Weights of a small transformer language model.
Training: a variant of Muon for these matrices, 183M tokens, 5573 steps.
MLP neurons of a small language model. Each row is named by its layer, matrix (up: input weights) and neuron, and shows model dimensions 0-255. Each number is 128 + 24 x the weight over its row's rms, rounded and kept within 0 to 255. Numbers have three digits each.
After each neuron's rows, "fires after" lists the tokens most often just before its 100 highest values on Wikipedia text that the model never trained on; "fires in" lists the words (lower case) most often at its 100 highest values on Wikipedia text that the model never trained on.

L3.up638:079102107169120144121127127140169119099089141162120115093144138099118092119099084126107149167136084143095145131151124123148124153097148091113159095083084153139138140106106091106110147102179119106136140152105169149092134131114161127131114142158131142140117090120091140146160143141128144186107134109115103162154144092138152130125154112144113106099118109142145173118168114151142190145119137154116133145164150149162105101112171174175143097117148124126170115138149142154118112078078150132150122141112128133087100107118101137122102125113118126161138180130186131165145097150127156137163118136098166134147145142123106152138149114129130156145135176081150117112125154119089124102093125127149111122131117122113114098132150142090127122133139154158140142122130076123117130152179129
fires after: "o", "om", "as", "a"
fires in: "school", "women", "season", "loan", "some"

L3.up650:106121122126137130113109130104137151146147107145132082102153128108100120106084128116137133120064097142177147121144129127131161147128139106156108128124132127069090103153178146129134130111117136102122126112122125151135109128104154128159148134140123141137135142175156112097124104121097130146115130178177171153152156143160130115127109185096130122154108125144146119105105141116150112093140130115117151115133076116140133150133166146154130108116128127110122112141145074085121133134095154138159139094138125141124156131127090156174087139124086158096119064128082164149111135140110125097129102105121102141128113143128172126114079125107082108126140112105103104146111083130188075160113111121108117159148124143129163132135164070142140129118108142124131131142147195084132139145160195
fires after: " be", " to"
fires in: "been", "being", "be"

L3.up296:151131090136092120104115148112182132120090116131201110135106138118155140099135100119112137086126144140123167104166099123128115090157135113153082132124140129111109117113120134097117144143135123118157142104139150150157095097166146092113166109143138103138131072165103129162123064164108119181134133085074120106099105122129112162115139130123133093132124187106148142075110112100103106136154152128162122137152164094085131137082126131159115101091145118133145081102140096142149136111125137117123148130128156149191129153137133156123107158158160144108100151123118149142128099107146117147139134110131170100092119109125120123132147092116126120106162107156083152131100184118113131081159156127111127109141113115112127106121119139155123139142156103144131150157109155120148100143159183
fires after: "p", " a", "f", " sp", "i", "is"
fires in: "april", "left", "died", "among", "pm"

L3.up757:094100113092149155126142134129178112132131158112111087098118143125155131129163079111185155148136133084182150147099135100117120064121125140148121084114084119140107136118107163115152160147111146105143173125104144134122123110147178160105168142115154148118135095118127163159109104115098035147129138094093160159132133155133112136162129141144129161138148130101144106164122154074139145095089122153117112091134128106118111152146107084107182109116144116120143121092137140159131149103121112143129119126148124151133100172137136093136175134122087094133140119137131090103133106127115137156140147166138138160118117166120112118156134136120114134132126099133117127135175163141130101149113128109190147119154102164141182122097138146088130116105121155151112126133118124144137153164146137
fires after: "i", "e", "he", " wh", "th"
fires in: "while", "however", "when", "although", "if", "but"

L3.up717:132143094131129088124105133121141165114095145090122115110174114162141125127128150130142142115096136103126123125171093121132109083105157145125109108130117152141119133104151157113161120161087116104135130179137101143172124131115140136127111115132092117121143106123156144151123108099087103179130115122149115121163135106112116149124127167092131133076136117116151142158093129072148138120110124127096136134181111083136130124110135093107156144113152132126116169110151157146124126130109085120147163126124080120137089147156137159144119117138082147115116090095119157110104082144126124051143181124136125150133170144140114101120128064148109110144154096116118177092155170128085120153149129140145105117080133126130140124079156143144146148092118120151151126100159151138154174181154169
fires after: "i", "t", "f", "th", "he"
fires in: "while", "until", "after", "although"

L3.up134:110131125168130119114087039170139114164104130143082130103142144095093142138121139095110114123107144106139181147129122135145144106145102136075144147115111103140107108148119130121121107103104088109162146177095096124089132099151110115106101171100159141092146130160142111102150091130090112133100131128132126147090128077127114128132083102155122099118144117115128142106085096111130168129137160153117087137123142114151107122145111122109130116090115114151100120135182143126148121142139125128159149119146111120131131109111103144159147109114094130123080091144138137096179140149145102090128157101125111061136127100147132103074145074168131151129133130120116167107162138111116103087163106149127097152104098138127145147088136114098117145128126123171109143123131120110091105174131113
fires after: " n", " be", "om", " m", " y", "e"
fires in: "not", "been", "more", "become", "youth"

L3.up892:117113119117176107159078087157089107143165111104153168153126148126100176118090135064172119132092117119105105098153126102131154136119126097133144135154112154129116112107136122157113145121092171154145099153144111174148101151172160163146172140142150154116118138112138124127155106121084111151099130068082167120144154155125138135101103097098149091124110100117092106144120139088133125122103107151135150138084096095119141123141113127104135095108118166096122124113152147112133073146119095094084148138123132142139110160153131102148194123135080128149120141161135109119113135155136092094131137126130147101097116096165108127103116092102124083147130103137139139138142130112120101148146111120174136143122118111132142071141147132124149114131084126146130094119145136154113145166128165
fires after: "k", "e", " H", "i", " h", " with"
fires in: "however", "between", "like", "while", "within", "than"

L3.up755:110146133127111100066145116141111115101134107142109140114157153138106111153161164117116119114141130148156162157121122114097149093110145192145146160096141093143128118111121119125096122101112103115156098103099090145097126145140156169136133148144091110122117149101147081120108122166110116132157125173141154127133164109110112148178155144148133088116123110091074143112148097117119162151092114146110124099116128123159115136125150089170151138095135136085129173145138123202159142117148155126114181109077123110094141098107164147105122118126123096104107164120059097122097160120124130124152157110133135153086110149160114138151129087112167137113142147100129102137061149148078160113144110124116127112130109157162130102169099144131148125141137107117127137111124124138135129138167130
fires after: " Th", " s", "i", "ver", "ter", " f"
fires in: "this", "same", "six", "eastern", "some"

L3.up318:138126103125128121099146112140141085148126157136100099104102137116103126155129158153202139111106115159112164123114177094096115071167147157131146114158124121073127118097132107112151168153166092067170146165122112131126138147138131134162140103136134118102118131120148125132140145165115125141096145153137136155094116156119129119133136045111092124102154122120167146144148144121142171130090103102132105154126157133112133137167128110147099147098128130157171129141140065147105142097134094117137115106114159115124123156098083152091130050124105102130121157109125127125180122097165120117109150106090141106153135138128131108137135127149114114143119089175081131118156084109140162124091115132137136154122135169126155117118102112083096141115111101145128148114133132116112122130118096
fires after: " m", ",", "ord", "l", "m", " wh"
fires in: "which", "made", "that", "according", "whom", "glentoran"

L3.up228:111177131156148137171140142130117122139110091117171135139152114131126106179146133129090099078086066148166128116135111133077134092165125107140111113134120158135116116119141123112148094117116131146127134126124157124154098148167171139087117128124104153113154136114126137131124173128129146133103067101141136090124126148108097143143162116100142097139120082121086130147172109114124115133140152180084089108150113149132124110139158123120108126090076126083117085119101156127162126145143155102118137118157116104149124150075125123138152091169114149131112171147169105126130101155083144117122183125166161109114151113145074154106128142118122146159132136145158120161127135088110147132167112132156102146134142094144180106099120162148097121141113132129134109144124101069119133110149137
fires after: "I", ".", "ur"
fires in: "in", "during"

L3.up830:099105120124150151098133130160112146085096124171140092148100102131133183134060141143107152109108131112109134133115107160135142097127123124123134134143159135156137117109130151099131140147132118104136160086031106131144131130149145135126127073115099119104114102128171172136109089153109125131194120143090140102133101101097114147138115125097132134120192108107143124136120129153146157130086146100153127113131100114164141124111128119115119163077123167121150125150181130147162126133175119132148130139120109095125164133121181135106155130130138126094116158118124139140172125111168108128139172120142145174134193117157154080090137131146128139129108119122148114146170115134115102102120176133124099155097149152122147114122116109119176144143136136124119199149125124140107129140126153
fires after: "i", "f", " f", "he", " F", "u"
fires in: "while", "following", "when", "july", "after", "oglu"

L3.up502:100159111154128108154118123146153074117115138155107120129100106159143094138137071092080156099138136128122115078171126130169119137162112118102135133129148127100148149119126148116128102129092142116141108132096121125097114136112095111115133111076098116122125099127135046092125105181129114155091115114148094134132193134137145063123114145124121120144172108119091128102118154118107145129126115151165147139168140104142131075106104154147123119145088106076126093137135134122113097139162133094119136136157112076104141103104117114120152115140112128135106116118120097140134074129097123143100117184136116109155145155111117144130124090110092109125155106084104154150136136091094083118154092147105122113131102122145148127108111109102115075132140096136131143108115082144142099152089128
fires after: "ou", " m", "d", " n", "ing"
fires in: "would", "to", "may", "could", "not"

L3.up64:132116144146109156117121133107147124153109105114146129096113120126134193100128159122164160121134130147117102134090125116141085151105132127053141145124132140155137142170136077097160120149091169126122111116126124148145152119102173173119102117118127078174122129141159092141152123154105121097154101123109125153087127112155125152156105120112129104123117114137146131142149136088149126132119133085159177137155117123142132162099140096137130085128100175143098159145108087099108117109146131154147125113123144106174125162102120137178132114132104154131115105146155180109174121139152118140119143107161140105150137115144140121154128134128117146046112138085125152142136153122131174144102161135109147133079084117092110112132108136185098131074139085143152113121139171162105109137142116
fires after: "w", " n", " G", "om", "ar"
fires in: "between", "not", "george", "become", "career"

L3.up247:096124193119103147147138098137131101131149096099109164139153136142092128096202148116177120165150120166123158117148120155144116088154112134103134138136139161128112139128187137124158130127109114138078133165171117145103123148109112134093150139097124104121147137146117121122126128126126161115152105125101129160123146151134133131108074179143113116086160123099086139117142164105154133147097118147088123143137149114141115156164098113145125085109137147137142130165145125218103154099134094153176149126121140159099155145121156134130163134127101139111154099123130081131164123133170129120134150112120072118116108173078145107147122111135096097123130113093132135143136117118115128146109132150116108120130103125106141116150112081093137120109124109128133107149157208140127107141131170
fires after: " be", "t", "e", " which", " it", "om"
fires in: "was", "been", "is", "of", "being", "s"

L3.up209:165176106155143147131109140119117103116155102134172123107112118110120128109107170095127103148138113099094114106127119131161128118135146099125103148091110113110066117125177160133142138123141150136117146130154116137096129125173141174149145114165111122186127123147117128122121122142120106133172141120141114115152135118141141154155163134124159153171141124137127110130138158083145144129099088149104099100140118137159088122113067081076119077080099102125124103123165127158182103117140113109127127101111097154088157126120094122142148110134080132130122181130123093147160119145144095143103156119108148145134159109127117080143124067098138147137132136162127119192093166138147142134170129142143092124131112127108135104135087165115132142104176070117128112143125155139138119090128129
fires after: " h", "t", " w", "f", "i"
fires in: "have", "until", "while", "left", "where", "when"

L3.up50:112098120174141122134115159087120126120135145149144155113096092103103110124175151136137125106091094176153144098113099108158125102156168124131100158117101138115157175117143161126100139127084112154125125094116104165136106156146149191138101120169151109109135103114135145145152135121084140118140142113140132137123131138127124130153147134123088121115151157077128151103137134141153145097137122133126101108097159154114123102110131084145123140140096119102118101172117170140123159134100129115109182120105098129124058134113122098180138137112073082116131159098138109149174132145106108108142170116138118116128146062134101112084151134070162094154137145122114156109124107146143139114126089132099092113145124065136151140132119169131098139108100168099150116149157128124134149125137134
fires after: "I", ".", "ter", "m", "c", " t"
fires in: "in", "western"

L3.up265:131171126098100120117164113075148102085099150100119111093189140077109118134122106142105166150127139158087147163157166117149114122109147126184138102142121127128139127138138133094132154161119127124130102125113158148146133147114097168087138136108115150154168110142135090118114127150139116143104122104166147127113079123089125139148104139105132143125131143153142128158099137120185136122144128149144135115131155136150116118134126137191114105106098136158138180105149145156099120066109124125144131137128140154114152127123152135106122109133122100115128111137146110123096131203120175111117147133116157134090137110173170116142090119120102133110105153117129182131145135070070128105113154112128141126176160105109095109122169158129161122121113079156164137158111102122174108097126129
fires after: "il", "o", "ear", "b", "a", "is"
fires in: "film", "research", "films", "school", "album", "published"

L3.up541:111161146125158148143121114095124110139128076105114116114189091090137133132102127106127125138085116166130154108115137094134081157135098158094108095085108163145123134065129147140129184161093084103112094145146122151116140118106170136125147100143169117091166067073132092115153142113099102096133072134148162128123161146097126129084137120162155103163137119115136140157129143103118122131101128129125129145095166129106121121138146126139140145135139140116143131141164165110117131110156169145105145116141138130075109171123138112120137124134129146086118194100157097119143148166099091124123135119111100150129133123152120117111136082095107102112126150131112130125095120095167104145112127121101115129113152129135146098093108104144137094103123138121148127102124092131179188137135096
fires after: ".", "I", ",", "F", " R"
fires in: "in", "with", "for", "kuwait", "during", "from"